config = dict(
    activation='swiglu',
    norm='rmsnorm',
    rope_base=10000.0,
    init_std_up=0.0264,
    batch_tokens=262144,
    doc_mask=True,
    train_tokens=1505000000,
    dataset='wikipedia_en',
)
MLP neurons of a small language model. Each row is named by its layer, matrix (gate and up: input weights; down: output weights) and neuron, and shows model dimensions 464-559. Each number is 128 + 32 x the weight over its row's rms, rounded and kept within 0 to 255. A neuron's up and down rows have the sign that makes its largest values positive.
After each neuron's rows, "fires on" lists the tokens most often at its 100 highest values on Wikipedia text that the model never trained on; "fires in" lists the words (lower case) most often at its 100 highest values on Wikipedia text that the model never trained on.

L10.gate580 [139 196 131 125 112 103  69 104 120 174 161 145 152 150 113 112 122 122 145 187 120 139 198  64  80 174 134 145 133 192  93 134 116 125 169 145 177 209 110  85 129  72  74  70  87  97 131 122 131 111 124 166 151 166 161 103  81 180  84 111 112 121 121 132 154 107 142 163 112 155 142 100 179  74 133 176  75 153 104 124 160 123 149 161 186 183  92 130 118 119 145 146  89 127 111 139]
L10.up580 [123 155 163 141 128  96 131 173 131  66 105 124  79 105  95  90 167 116  87 124 107 118 203  84  83 177  41 139 139 159 111 101 155  98  44 129 109  86  87 117 172  93 100  83  63  93 129 116 135 137 132 117 136 123 118 170 123  39 136 101 116 125 119 113 160 152 171  92 102 147  46  93 140 138 110  93 144 103 128  77 114  65  85 132 108 173 109 115  99  93 144 115 106 147  54 149]
L10.down580 [143 132 153 154  99 152 116 165 117 100 164  54 135 157 115 127 104  90 144 121 113  48 131 125 162 187 163 158 129  78 128  81 141 116 146 113 137 131 133 142 120 207 106 135 142  54 203 146 135  57 130 181  95  65  56 104 119 138 133  70 139 137 104  69 122 128 165 118 154 159 145 136 129 227 105 155 132  86 145 105  62 165 137 170 108 159 130 130  79 125 122 158 156 142 135 102]
fires on: " as", " on", " On", " at", " As", "On"
fires in: "on", "as", "atlantica"

L12.gate159 [111 165 148  94 147 167  69 145 134  96  99 134 175 117 143 126 162 122 132 135  95 131 120  61 112  75 123 144 149 125  71 137 167 149 120 128 132 111 146 139 155 141 120 146 182 158 160 135 146 162 125 160 116 134 141 143  91  95 144 163  87 166 147 179 150  79 137 167 128 170 106 124 109  98 103 147 142 142 148  77 164 170 131 206  92 189  98 142 161  97 132 184 115 160 188 121]
L12.up159 [111 132 134 119 164 141 104 117 178  96 109 155 145 147 120 125 186 121  92 152  79 111 184  70 177 130  99 130 127 190 118  48 121 132 131 133 115 126 150 115 100 148  44 118 150 123 128 117 139 139 143 112 138 128 125 145 161 137 103 149  98 132  53 148 121 135  93 128 158 145 151 181 124 152 103 144 135 110 132  93 100 131 113 121  77 103 128 122 128 134 153 123 116 145 114  87]
L12.down159 [166 210 125  80 124 130 105  92 114 124 147 102 157 122 143 132 197  75 117 157 167 156 154 161 102  78 117 151 118 101 163 184 128 130  71 118 171 105  87 141 117 107 116 156 140 147  75 134 144  77 149 177 112  79  82 183 127 118 137 122 120 123 141 129 121 149 143 140 123 135 125 117 115  89 157 130 134 114 115  55 131 141  66 187 172  98 160  88 136 158 108 122 104 119 174 140]
fires on: " the", " a", " his", "'s"
fires in: "the", "a", "his", "s"

L4.gate684 [102 132 112 139 156 120 134  41 110  98 138 112 177 107 161 181 119 179  90 149 133 115 124  78  82  81 132 175 139 141 182 128 169 179 160 150 128 126 153 102 177 102 148  95 123  87 126 131 125 102 142 135 177 176 161 119 158 134 123 105  99  95 115 110 121  97 139 130 133 110 111 177 198 135 155 154 105 141 158  97 104 151  29 162 142 154 126  83 144 116 150 134 159 149 144 125]
L4.up684 [126 166 105  96 153 133 110 153  91 115 105 108 135  88  92 121 158 122 102 127 127  66  74  93 112 138 141 153 115  72 172 113 114 155 134 143 143 139 127 133  52 107 128  96 134 110 131 150 183 113 108 152 146 122 106 155 181 128 111  79 128 184 168 146 130 236 137 137  87 129 148 180 163  98 111 153 111 122 114 134  90  69 212 170 129  99 141  96 162 128 132  96 168 119  98 105]
L4.down684 [154 125 159  92 163 133  82  88  71  58 114 103 145  88 143 136 145 168 171 112 114 122 135 159 136 122 117 173 155 125 145 151 124 130 136 112 126 175 105 150 106  73 156 163 137 101  95 144 107 110 112 157 161 141 219 130 125 107 132 110 179 127 171 114 165 111  68 150  93 117  75 145  75  90 160 110 182  88 192 134 102 144 165 150 118 133 121 106 109 147 140 151 125 133 200 183]
fires on: " in", " of", " for", " to"
fires in: "in", "of", "for", "to"

L4.gate851 [108 165 141 102 102 144 151 153  91 150  76 147 120 105 152 120 120 150 102 183 102  92 140  89 104 134 173 176 117 109 104 138 181 172  95  57  70  79 123 145  92 169 168 111 114  92 133 147  78 139 122 154 114 125 135 170 164 173 115 115  99 154 116 132 102 111 117  75 110 194 130 116 111  86 107 138 151 166 161 193 106 121 117  88 103 123 149 148 122 130 183 150  99 130 114 151]
L4.up851 [147 122 147 150 139 164 172  63 128 104 128 116 115  84 169 163 108 197  88 161  99  97  98 128 160  88 140 168 126  80 137 106 128 158 107 117  14  48 136 163  91 108  89 114  39  92 159 146 126 134 171 135 138 120 159 179 178 176 124 107 132 158 157 137  91 147 157 129 158 156 136 128 105  95  75 137 103  98 145  86 145 139  99 133 107 139 110 114 107 144 151  96 125 103 116  91]
L4.down851 [101 134 137 144  97 136 146 146 107 131 101 164 139 162 183 103  96 127 101  74 122 140  91 108 115 109 122 164 135 100  52 108 125 235 141 173 147  66 100  76 135 153  86 129 129 102  98  77 142 161 182 130 193 113 126 151 156  82 157 136 119 155  53 121 126 119 109 138 122 149  95 160 143 126 128 153 126  88 158 108  91 112 121 140  74 144 139 171 113 118  99 107 138 133 152 149]
fires on: " a", "el", " This", " chemical", " this"
fires in: "a", "this", "chemical"

L10.gate926 [139 175 141 142  95 174 182 140 109 140 101 167 127  95 183 150 165  76  83 181 149  54 142  95 163 148 134 134 132 121 138 119 109 137 178 197 175 182 144 115 152  95 173 161 129 100 155 159 227 130  92 108  69 144  87  88 150 128  90 158  87 143 104 115 104 105  97 190 157 127 193 122 154 135  97 145 156 115  93 127 146 139 135 103 178 104  67 124 135 153 128 146 116 114  83 109]
L10.up926 [161 117 147 142 144 121 125 129 174 124 126 166 109 106 132 150 154  72 150  82 117  66 115 134 110 107 101 146 143 147 132 104 164  97 141 214 166 150 143 138 100  92 128 171  71 146 133  91 216 116 107 105 158 130 112 129  90 145 166  69  72 151 155 178 137 110 126 140 125 131 158  50 107  88 103 171 122 113  92 117 108  65  87 205 153 182  23 102 132 148 134 139 181 166  31 136]
L10.down926 [149 140 101  98  76 104 118 163  91 144 110 180 115 139 120  92 143  41 106 165 142  84 158 138 152  98 136 154  98 161  81 144 132 111 133 156 151 146 110 113  96  78  62 161 136 112 122 135 119 111 145 141 120  98 114  95 142 110 122 108 156 100  74 141 165  99 122 155 149 154 184  76  92 184 142 114 116 148 104  95 124 152 164 164 106 105 162 159 142 117 143 105 135 128 127 112]
fires on: " it", " It", "It", " decided", " won"
fires in: "it", "that", "decided", "they", "won"

L4.gate1070 [103  91  78 141  81 162 187 128 107 145 188 121 101 136 142 140 181 130 104  99 138 144 119 105 149  93 121 125  63  62 136  88 149 134  78  98 184 176 137 124 104 100 112 115 141 124 143 143 124 177 139 124 103 133  84  43 128  98  96 112 210 162 100  98  77 131  77 140 146  65  64 106 107 147 182 113 141 144 113 173 150 193  60 174 167 159 125 158  72 121 103 158 129 159 110 178]
L4.up1070 [101 158  95  62 151 126 124 180 135 116 149  61 107 134 161 154 128  99 106 113 141 142 135 139  84 138 145 156  68  74 137 115 123 122 159 140 141 120 140 104 107 104 149 126 122 126  54 151 163 142 106 130  98 106 127 118  79 120 112 171 167 186 113 154  83 133 103 124 129  90 108 138 102 155 149 135 183 144 101 109  95  61 113  75 143 192 119 153 147 115 156 101 122 130 153 130]
L4.down1070 [125  85 156 186 114 109 110 106 140 121 119 100 157 123 153 131 154 145  25 106 120 195 111  75 167 139 160 162 120 141 183 181 140  98 146 165 127 179 168 154 134  99 109 101 139 132 115 117 121 148 122 136 133 116  73  89 120 128  58 114 153 171 119 143 126 102 105 124  83 133  85  84 118 127 146  58  84 108 116 137 141 107 110 129 130  91 125 164 121  94  75 126 166 120  96 139]
fires on: " May", " April", " Day", " Law", " Bay", " Now"
fires in: "may", "april", "day", "law", "now"

L12.gate248 [137  84 239 168 154  76 135 122 116  88 175 140 129 129  94 198  70 119 134 103 138 148 130 107 145 129 113 190  99 133 136 138  86 146 149 101 139 153 197 119 131 155  92  90 115 129 126 108 128  83 179  67 145 162 119 184  53 151 119 146 142 120 113 131 149 109  92 101  69 241 133 126 140 145 112 101 152  97 110 111 109 127 103  83  96  81  82 114  97  90 171 112  96 134  81  98]
L12.up248 [125 126 158 116 214 145 146 120 115  99 152 170 105 136 103 104 137 106  93 129 199  80 115  96 144 152 180 109 106  69 114 128  87 118  91 154 169 165 166 119 177  85 138 149 131  72  93 173 228 112 152 112 117  81 215 182 102 127 112 136 150 126 145 152 112 120 165 135 111 113 164 111 171 165 102  94 141 138 108 127 116  85 141 113 150 101 116 169 104 107 138 102 107 150 155 102]
L12.down248 [ 94 105 107 110 143 151 148 178 124 197 127 151 160 149 117 140 196  60  95  87 148 115 168 127 117 106 163 109 106 117  96 116 129 143  54 125 115 100 166 140 139 152 160 110  36 110 172 128 183 107 182 143 124 158 101 195 104 113 115 124 133 106 120 129 132 147 121 103 108  96 121  62 149 169 119 185 168 153 148 130 156 146 106 156  26 136 154 161 164 110 169 131 144  80 161 180]
fires on: " can", " to", " could", "0", " Can", " would"
fires in: "can", "to", "could", "100m", "would"

L10.gate1655 [100 181 130 146 175 117  82  97 127 164 109 159 151 192 113 205 120 134 120 133 149  88 111 124 146  59 116 175 146  88 122  96 112  66 178 111 106 103 159 106 140 109 150 174 163  80 131  71 132 148 108 166 168 113 138  82  89 120 110 126 129 109 135 101 143 157 164 177 189 144 186 135  97 155 127 158 132 139 117 164 178 151 173  88 100 110 114 117  94 121  93 145 134 115 111 101]
L10.up1655 [135 141 146  88 125 146 128  88 142 135 116 236 138 146 151 176 131 149 129 104 135  88  99 146  92  86 147 176 144 114 109 148 116 117 141 149 171  79  90 140 137 103 132 181 135 119 122 117 119 135 130 121 159 159 158  98 104 143 119 139 157  68 144 126 143 107 112 158 138 159 141 133  77 151 167 139 139 131 127  98 184 222  98 126  94  72 108 112 134 135  95 170 125 126 102  68]
L10.down1655 [163  18 126 147 117 117 155 142 230 141  95 177 126 133 127 130 156 109 115  42 101 102 105 151 137 150 193 135 105 135 153 127  96 131  67 109 141 133 133 140 116  90  91 155  86 105 122  44 141 146 146 180 144 102 128 105 113 143 113  52 104  96 151 131 108 173 110 128  87 115  99 142 137 139 119 152  88 149 133 125 107 118 111 123  54  67 121 138 171 120 158 153 155  90 132  71]
fires on: " could", " was", " can", " is", " to"
fires in: "could", "was", "can", "is", "to"

L4.gate318 [128 147 181 188 116 140 126  99  90 123 128 159 162 122 133 140 111 134 127 161 158 128 148  76 145 112 124 153 120  82  51 136 101 135  86 128 162 117 147 181 133 159 143 122  96 162 192 124 122 131 107  87 141  61 137 121 140 171 144 165  74 147 146 146 154  87 140  94 130  83  92  82 113 153 119 180 108 134 149  94 168 164 132 100 101 129 184 134 149 125 103  73 134  75 120 135]
L4.up318 [103 109 172 116 179  74 142 131 109 133 107 131 109 118 124  93 143 119 112 165 179 168 138 164 134 139 105 121 101 130  72 169 113 128 105 135 120 129 185 148 128 124 156 120  77 179 103 199 159 122  74 136 150 130 105  77 141 126 136 112 160 161 175 113  75 111 125 114 152 123 108 157 127 151  93 152 155 121 153  94 119 169 100  93 127 157 115 170 170 112 129 114 126 109  96 148]
L4.down318 [148  72 164 119 109  56 109  90 119  92 134 175 164 121 161 156 140 169 102 132 192 149 107 105 144 126  84 103  90 160  90 135 124 121 109 138  51 135 106  72  94 164 145 100 122 150 161 152 136 171  67 117 191 153 163 176 111 130  87  75 114 159 116 113 104  89 118 157 158 168 113 103 114 145 110 153 133 156 118 150 131  90 103 108  99 183 111 149 144 100 127 125 129 105 137 102]
fires on: " to", "r", " R"
fires in: "to", "rival"

L10.gate826 [104 121 153 159 114  94 185 118 108 137  80 186 101 126 115 172 121  59 117 137 126 137 110 108  88  98 137 177 106 187 157 100 151 106  93 144 109 103 119 132 123 175 152 209 133 135  87 200 132 139 113 115  95 134 119 130 126 140 137  96 129 170 170 130 124 137 199  69  99 155  98 133 134 124 166 111  95 142 124 137 176 107  50 148 108 155 132 138 153 113 126 155 106 163 191 112]
L10.up826 [ 98 158 136 139 171  89 172 105 151 142 127 134 128  85  91 159 138 130 132 140 134 122 132 176 103  91 141 116 154 145 162 123  55  96 115 130 128 129 168 139 128 115 167 198 165 101 133 194 103 171 148  58 117 125 110 147 189 137 143 113  97 138 142 130 103  97 169 140 131 106  73  96 132 151 125 106  90 123 130 140 140  69 140 131 116 124 163 170 176 125 158  69 130 139 133 111]
L10.down826 [103 117 142  64 106  74 152 142 162  65 152 174 153 199  78 171 129 141 158 163 187 137 149 174 107  95  98 181 105 152 108 120 111 107  80 113  98  81 126 167 177 199 134 187 101 125 134 105 103 123 150 135 137 105 119 171  76 121 105 167  82  91 150 153 104 178 171 131  91 127 138 113 187 118 107 117 110  87 125 115  70 114  91 115 168 106 126 137 108 105 110 135  56 110 142 114]
fires on: " the", " this", " following"
fires in: "the", "this", "following"

L12.gate747 [ 82 141 126 180 136 103 135 130 147  68 126 173 162 130 118 153 179 103 177 147 110  85 121 131 171 164 128 182 140  78 163 135 131 122 114 111 141 117 134  68 178 118 175 166 102 226 142 141 136 100 123 132 153 131 100 135 137 105  70 160 115 176 152 135 153 135 145  93 110 147 128 198  81 156 124 189  94  69 154  87  95 152 139 135  78 136 123 139  84 139  93  72  99 159 132 125]
L12.up747 [149 128 119 111 146  79 131 137  96 147 137 154 111 158 155 129  90  84 116 169 153 104  99 137 163 103 128 155  69 140 129 109 139  65 120 104 156  93 109 100 124 146 163 111 126 171  95 123 115 139 143 175 168 151 110 141 112 109 126 133 125 161 124 131 143 110 133 139 229 125 161 106 126 126 145 155 145 154  97  90 142 186 145 125 111 144  95 178  66 114 157  90 157 137 102 101]
L12.down747 [173  69 106  57 145 185 199 137  81 111 138 167 151 160  96 101 125  78 157 127 130  74 146 137 139 170 138 122 105 146 115 136 174 101 114 113  89 160 193 161  85 150 145 128  92  69  78 128 118 165 107 152 122  49  68 134 149  57  42 157  93 123 171  92 186 115 133 134 127 155 171 110 104 126 145 123  99 150  92 138 184 129  97 107  45 135 139 133 163  96 165  81  98 161 111 102]
fires on: " it", " they", " he", " we", " who", " It"
fires in: "it", "they", "we", "he", "who"

L10.gate550 [132 118 134 137 124 119 127 110  76  74  83  77 181 164 103 177 104 114 165 114 106  24 146 122 130 167  83 212 143 107 147 108 116 123  86 116 110 117 144 122 152 102  56 115 115 170 102 124 144 122  95 150  65  92 147 146  62 105  63 148 105 112 137 113 132 143 145 139 179 125 147  98  92 141 107 181 122 134 114 126 111 149  99 128 173 107 132 107 135 134  77 139 112 145 137 166]
L10.up550 [117 134 124 158 166 112 148 129 150  87  85 108 193 143 134 179 155 131 122  94  92 151 133 121  89 244 148 124  95 104 122 155 164 140 122  93 119  86  95  72 124 143  77 109 126  93 135 148 129 120 135 129 134  86 134 139 100 103 117  93 113  66  95 131 137 138 117 105 105 120 165 173 134 174 185 156 117 100  85 124  80 149  87  92 165 122 116 106  97 133  80  92 163 187  87 133]
L10.down550 [107  88 144 122 130  91 162 159 169  72 122 191 105 112 122 167 119 160 116 125  98  98 111 142 138 139 124 171  53 138  89 127 109 168 185 109 161 150 141 104 134  96 128  77 114 164 151 117 125 153 134 139 154 106 119 159 137 130 104 141 149 100 103 145 151 136 120 129 105 111  73 127 137 165  58 127  62 151 124 144 134 124  97 118  97 117 122  79 162  89 169 151 121 130  99 145]
fires on: " they", " he", "I", " we", " she", " I"
fires in: "they", "we", "i", "he", "she"

L4.gate1655 [164 154  23  91 153 120 104 153  67 131 147 131 161  82 115 164 109 174 109 152 140 140 109 108  74 180 152 117 159 158 125 102 115 163 195 106 119 127 152 112  63 117 129 122 135  72 160 119 137 122 142 127 111 162 127 177  73 137  86 160 114  29 120 106 125 130 170 153 120 119 103 194 109 121 172  92  61  81 113 100 196 147  81  36 111  84 177 102 163 110 162 138 144 120 101 100]
L4.up1655 [ 91 145 167 109 118 187 137 144 162 167 118 115 132 128 144 127 121  83 125 174 109 135 134 166 114 119 164 133 122 117  80 135 115 128 182 105 151  72  86 114 103 200  84 211 163 130  95 188 109 138 100 193 122 128 135 160  86 107 118 116  68 134  84 140 166 160 146 158  75  82 159 158 116  92  97  91  82 108 120 124 114  84 119  92 121 122  85  72 120 130 140 111 164 102 136 146]
L4.down1655 [ 87 119 103  93  74 133 119 106 216 125 166 111 100 181 132 159 136 169 170  89 101  98 106 120 125 138 103 134 127 108 132 118 109 135 169  97 155 145 109 114 169 143  81 145  93 124  83 172 140 184 129 151 135 134 161 117 176 179 196 170 105 123 179 155  79 139 185 170 133 149 128 131 107  94 115 135 100 108 102  91 180 178 179 138 103 101  83 155  92 150 144 160 132 125 121  90]
fires on: " than", " as", " with", " and", " but", " to"
fires in: "than", "as", "with", "and", "but", "to"

L4.gate865 [102 104 122 117  81  73 102  98 161  90 112 186 143 139 170  82 123 154 161 192 187 181  98 162 175 194 150 128 176 125 126 100 153 138 117 123 151 112  92 132 140 120 104 135  89 151 150 110 142 108  88 124 164 115  55 128 136  95 109  94  83 123 144  92 143 142  68 145  75 113 149 155 146  99 112 142 176 106  76 110 147 153 154 177 150 126  89 121 113 182  55 119 128 127 145 135]
L4.up865 [136 157 144 101  77  73 132  92 122  76  86 174 111 116 122 116 106  97 144 177 188 111 141 114 154 138 111 152 132 159 141  90 146 145 146 118 187 115 140  70 165 124 183 116  67 174 177 100 117 105 103 153 134 156 151 133 170 108 178 149 102 144 143 176 126  97 168 153 105 200 103 174 143 101 103 105 128 170  75 118 110 140 153 153 154 167 113 116 150 120 145 140 107 172 141  48]
L4.down865 [149 138 132 142 128 107 168 127 139 129 113 124 106  84 128 109 102  26 144 154 170 145 157  85 170 200 136 140 150 152 129 112 116 130  98 137 209  62 127 134 185 140  70 104 118 110 174  89 175  86 102 120 118 145 109 138 216  99 194 142 136 131 122  86 191 142 152 126 172 182 128 124  99 123 128 168 155  79 147 126  97  98 161 119 164 173 172 120 113 109 138 118 173 142 162 106]
fires on: " in", " at", " on"
fires in: "in", "at", "on"

L4.gate752 [ 84 140 164  81  52 107 150  75  86 124 150 166 127 114 168 145 178 121 118 174 149 183 108 140 170 137 177 135 125 108 139 137 112 128 111 128 150 123 196 140 167 151 145 178 129 122 128 155 165  93 162  98 161  75 175  77 120 103 129  67 128 105 107 145 143 152 181 119 126 154 188 174 150 204  61 124  76 114 155  38 194 145 132 144 106 125 240 128 158 168 150 135 140 122  90 186]
L4.up752 [193  90 136 121 116 157 128 146  75 125 112 127 138  84 157 168 150 176 175 155 110 147 112 124  98 153 142 166   8 117 125 101  69 132  82 131  62 200 111 117  89 147 146  86 116  97 120 184  91  97 121  80 118  99 126 118 101 106 155  96 126 138 101 146 125 114 141 151  91 127 157 123 144 104 113 171 140 128 145 157  67 120 112 123  82  75 180 112 121 125 107 117 138 106 128 200]
L4.down752 [133 104  82  66 148 124 156 120 163 128 187 143 113 119 167 119 127 161 117 122 139 136 137 117 123 124  61 153 172 110 142 121 135 135 128 218 159 175 175 128  87 123 110 141  82 109 101 133 169  91  85 123 122 125  83 181 160 140 142  81 105 153 144 119  80 138  77 107 115 173 133 143  66 124 138 126 176 119 166 127 128 168 129 162 113  92 140 199 129 163 166 138 144  93 120 120]
fires on: "um", " to", " has", " not", " could", "iat"
fires in: "grumman", "to", "has", "not", "could", "fiat"

L10.gate317 [ 79 167 139 189  93 143 143 123 108 111 205 177 146 146  46 131 138  96 175 133 149  83 105 168  74 139 138 138 190 153 136 138 137 141 132 116 135 127 111 142 163 159 170 106 115 103 103 136 128 135  88 134 127 146 196 113 114 143 135 118 110  84 139  70  51  85 145 142 127 110  64 118 134 107 124 144 112 173 137 110 139 130 172 120  53 118 149 125 158 126 133 155 106  85 109  81]
L10.up317 [ 89 113 146  89 143 171 114 161 152 108 112 148 130 101 123 113 183 119 123 196 164 108 151 128  42  96 144  62 124 129 170 136 113 137  95 160 187 132 130 154 202 105 120 113 129 104  97 166 163 108 106  70 112  66  87 153 121 169 156 143 157 149 118 175  86  85 186 155 125 146 125  77  89 159 114  98 106 117 129 158 170 102  93 172  39 146 130 132  65  98 146 136 143 131 175 114]
L10.down317 [159 124 156 108  75 163 108 157 112 125 110 142 174 135 124 178 103 152 122 190 141  61 101 123 134 110 130 148 211 159 169 108 139 189 136 102 115 152 147 116  81 143  96 152 166 116  99 131 139 142 115 155 101  64  82 103 131 141 119 115 135 140 166 107 149 107 211 172 170 172 159 131 123  92 118 170  65 152 149 196 119 148  44 154 100  81 150 120 132 140 149 153 141 109 174  97]
fires on: " by", " a", " after", " the"
fires in: "by", "a", "after", "the"

L4.gate1332 [200 131 135 104  69  82 128 102 171  90 123 123 126 116 112  97 129 126 126 165 159 180 105 114 135 207 102  87 130 153 163 181 171 148 139 116 135 178  53 140  53  79 122 126  39  93  83 130 173 107 136 140 134 101 156  79  55 109  95 138 138 121  79 101  68 121  92 155  99 120 111  52 126 130 163 118  92 111 126 103 172 139 113 123  93 126 164  97 212 171 117 166 188  93 111 141]
L4.up1332 [162  88 125 181 140 158 117 110 109  90 132 155 100 138 135 121 118  98  86 142 143 129 124 110 115 232 109 101 149 156 145 132  86  71 156 124 117 115  99 204 142 104  89 134 106 103 164 107 145 134 102  88 163 115 146  97 138 143  51 126 161 112 152  92 135  88  76 102 104 130 102 117 116  55 110 126 108  76  78 151 108 167  45 141 197 193 151  86 105 161 135 126 139 175 105 100]
L4.down1332 [107 157 150 103 133 109 165  72 126  89 115 162 105 110 112 133 142  85 104 146 187 127 121 142 118 134 151 110 129 107 198 141 121 105 101  86  78 181 118 148 160  94 105 112 103 114 103 149 102 141  46 140 111 132 132 128 151 127 129 197 123 154 119 122 174  86  94  88 145 219 120 132  92 151 210 165 134 104 101 151 122  74 203 118 121 114 156 134 103 123 158 173 132 120 144 189]
fires on: " At", " at", "At", " under", " as", " As"
fires in: "at", "under", "as", "during"

L4.gate1212 [ 74 101 184 117 132 122 102 126  71 112 174 107  85 107 156 114 188 116 108 168  91 111 120  75 134 110 116 111 114  69 135  67  70 121  73 116  91  99 134  87  94 119 170  90 160 110 169 116  77 152 117 112 105 143 137 124  86 111  63 123 133  95 157  94 148  95 141 140 116 124  97 109 165 134 148 100  96 170 137 103 107  67  81 161 139 145  41 196 144  96  99 196 119  96  93 149]
L4.up1212 [106 129 102 118 156 152 162 130 168 120  86 105 104 153  65 112 128 101  71 116  61  95 161  86  81 114 110  85 117  96  85  91  90 116 110 105 122  73 112 156 111 153 119  78 108  85 156 148  90 105 112 153 103 161 128 129 197  89  58 138 146 133 113 161 131 111 132 107 150 165 178 160 134  65 152 172 134 119  33 161  99 161 124 197 132 233 169 102  95 133 120  82 135 139 118 140]
L4.down1212 [ 80 141 125 110  73 112  67 105 115 118 145 177 147 136 140 115 202  81  92 128 162 177 154 127 141 166 107  99  85 130 104 131  73 124 106 112  93 159 139 135 122 141 140 158 122 116 201 173  73 125 106 136 106 123 126 122 156  84  70 178 131 138 131 138 121 138 141  63 115 164 139 116 160 134 180 162 126 147 183 130 102 101 143 114 107 131 161 162 125 143 148 167 145  67 155 181]
fires on: " this", " No", " too", " so", " So", " most"
fires in: "this", "so", "too", "no", "most", "a"

L12.gate1277 [150 130 144 145 182 164 158 114 103 105 113 132 154 171 120 135 142 173  71 100  75 105 132 172  94  91  94 170  93 106 100 125  91 136 123 106 129 109  64 148 107 108 116  71 100 108 127 165 182 166  98 103 140 101 135 125 113 122 123 105  86  92 187  94 147 125 135 106 152  98 112 177 102 145 136 104 132 120 100 152 154 106 119 141 162 153 189 111 138  88 137 109 139 128 113  62]
L12.up1277 [121 213  99 129 111  73 141 138 164 105  93 117  90 219 171  86  78 122 127 132 128 148 112 148 135 171 166 170 151 129 133 154 127 111 175 107 157 148  94 128 176 101 152  54 141 202  81 103 139 134 124 171 136 108 178 160 138 114 149 112 174 109 140 153  84 149 140 151 132 121 132 121 152 118 129 146 136 144  95 134 155 187 135  64  78 165 166 133 178  92 108 137 159 141 152 134]
L12.down1277 [157 103  63 129 141 123  82  91 143 114 114 135 134  88 131 110  73 169 164 105 160 143 103  72 127 196 163 134 121 105 178  59 154 172 142 142  33 113 128 107 149 109 150 123 174 158 156 114 125 134  91 128 128 146 111  86 131 136 161 127 164 112  88 165 157 136 150 130 127 113  51  76 134 148 142 119 103 135 139 130 112 146 122 116  83 114 178 157 121 140 134 155  85 108 154 201]
fires on: " to", " would", " I", "I", " will"
fires in: "to", "i", "would", "will"

L10.gate766 [174 107  75 109 157 149 121 114 112 110 125 143 134 105  92 143 144 125 122 150 139 167 114 130 110 101 142 137 132 124 112 191 134  90 177  98 133 175  96 133  73 151  87 136 109 123  99 157 167 134  80 114 160 165 159 138 139 110 113 129 129 131 131 119  95 179 140 171 161 164 137 126 162 142 110  98 179 160 108 101 170 124 136 118 151 112 206 137 141 162  72 102 132 151 134 122]
L10.up766 [130 139 128 124 140 158  80  93 122 148 112 129 137 122 108 138  52 163 195 104 155 171 168 136 134 164  89 108 143 137  94 125 193 169  96 159 131 108  99 136 114 138 118  85  98 117 144 127 145 121 166  97 108 157  81 132 113  96 165 159 166 178 141 100 129 177 122 117 182 154  58 112  78 127 134 112 126 128  96  48 150  72 110 132 155 142 124 142  93 132 119 169  80 125 117  94]
L10.down766 [147 163  91 118 160 106 119  91 138 119 106 112 126   4 104 151 112  80  54 151 150 209 132 129  91 115 105 112 110 111 108 131 122  95 142  99 136 141 149 147 150 134 120 135 135  93 215 127 156  96 122 125 141 163 118 139 150  71 100 102 115 155  81  82 135  91 102 125 146 163  94 142 132 117 120 103 140 141 115 152 182 108 126 160 154 170 149 159 110  93 138 102 105 177 125 122]
fires on: " as", " As", "As"
fires in: "as", "what", "there"

L4.gate1092 [126 132  87 100 164 137 161  72  93 136 120 135 172  83  87  75 157 122 105 208 113 134  79  83 158 123 134 140 157 144 170 103 173 121 161 140 125 150  98 136  70 144 135 114 147  98 114  78 117 147 148 155 153 134 144 131 143  80 159 138 132  72 109 138 127 136 194 125 170 130 123 115 123 170 215 135 111  90  93 117  70 149  81 178 114 135 130 145  99 174 112 114 160 103 113 106]
L4.up1092 [125 158  94 163 118  97 115 107 120 175 154 108 181 110 112 100 160 107 157 160  97 128 106  98 151 132 110 121 150 120 107 131 133 205  71 110 139 167 166 174 126 129 110  98 137 132 133 112  60 194 113 177 112 148 120 121 130  88 154 144 160  78  78 162 153 133 175  96  92 107 117 171 124  93 144 165  88  70 165 142 171 135 147 192 161 116 118 136 134 157 116  84 119 160  98 123]
L4.down1092 [116  52 136 163  95 129 116  90 135 134 122 111  83 115 125  45 139 150 129 142  71  93 111 105 105  53 152 199 106  77 131 130 118 143 126 167 136 124 121 153 103 156  67  94 178 130 203 143 187 102 129 110 106 127 144 105 173 144 119 132 133 117 116 112 176 170 166 112 109 138 118 143  84 135 163  89  73 108 120 148  67 125 137 117 138 108  71 155 131 121 122 135 108  86 150  43]
fires on: " for", " during", " into", " as", " to", " under"
fires in: "for", "during", "into", "as", "to", "under"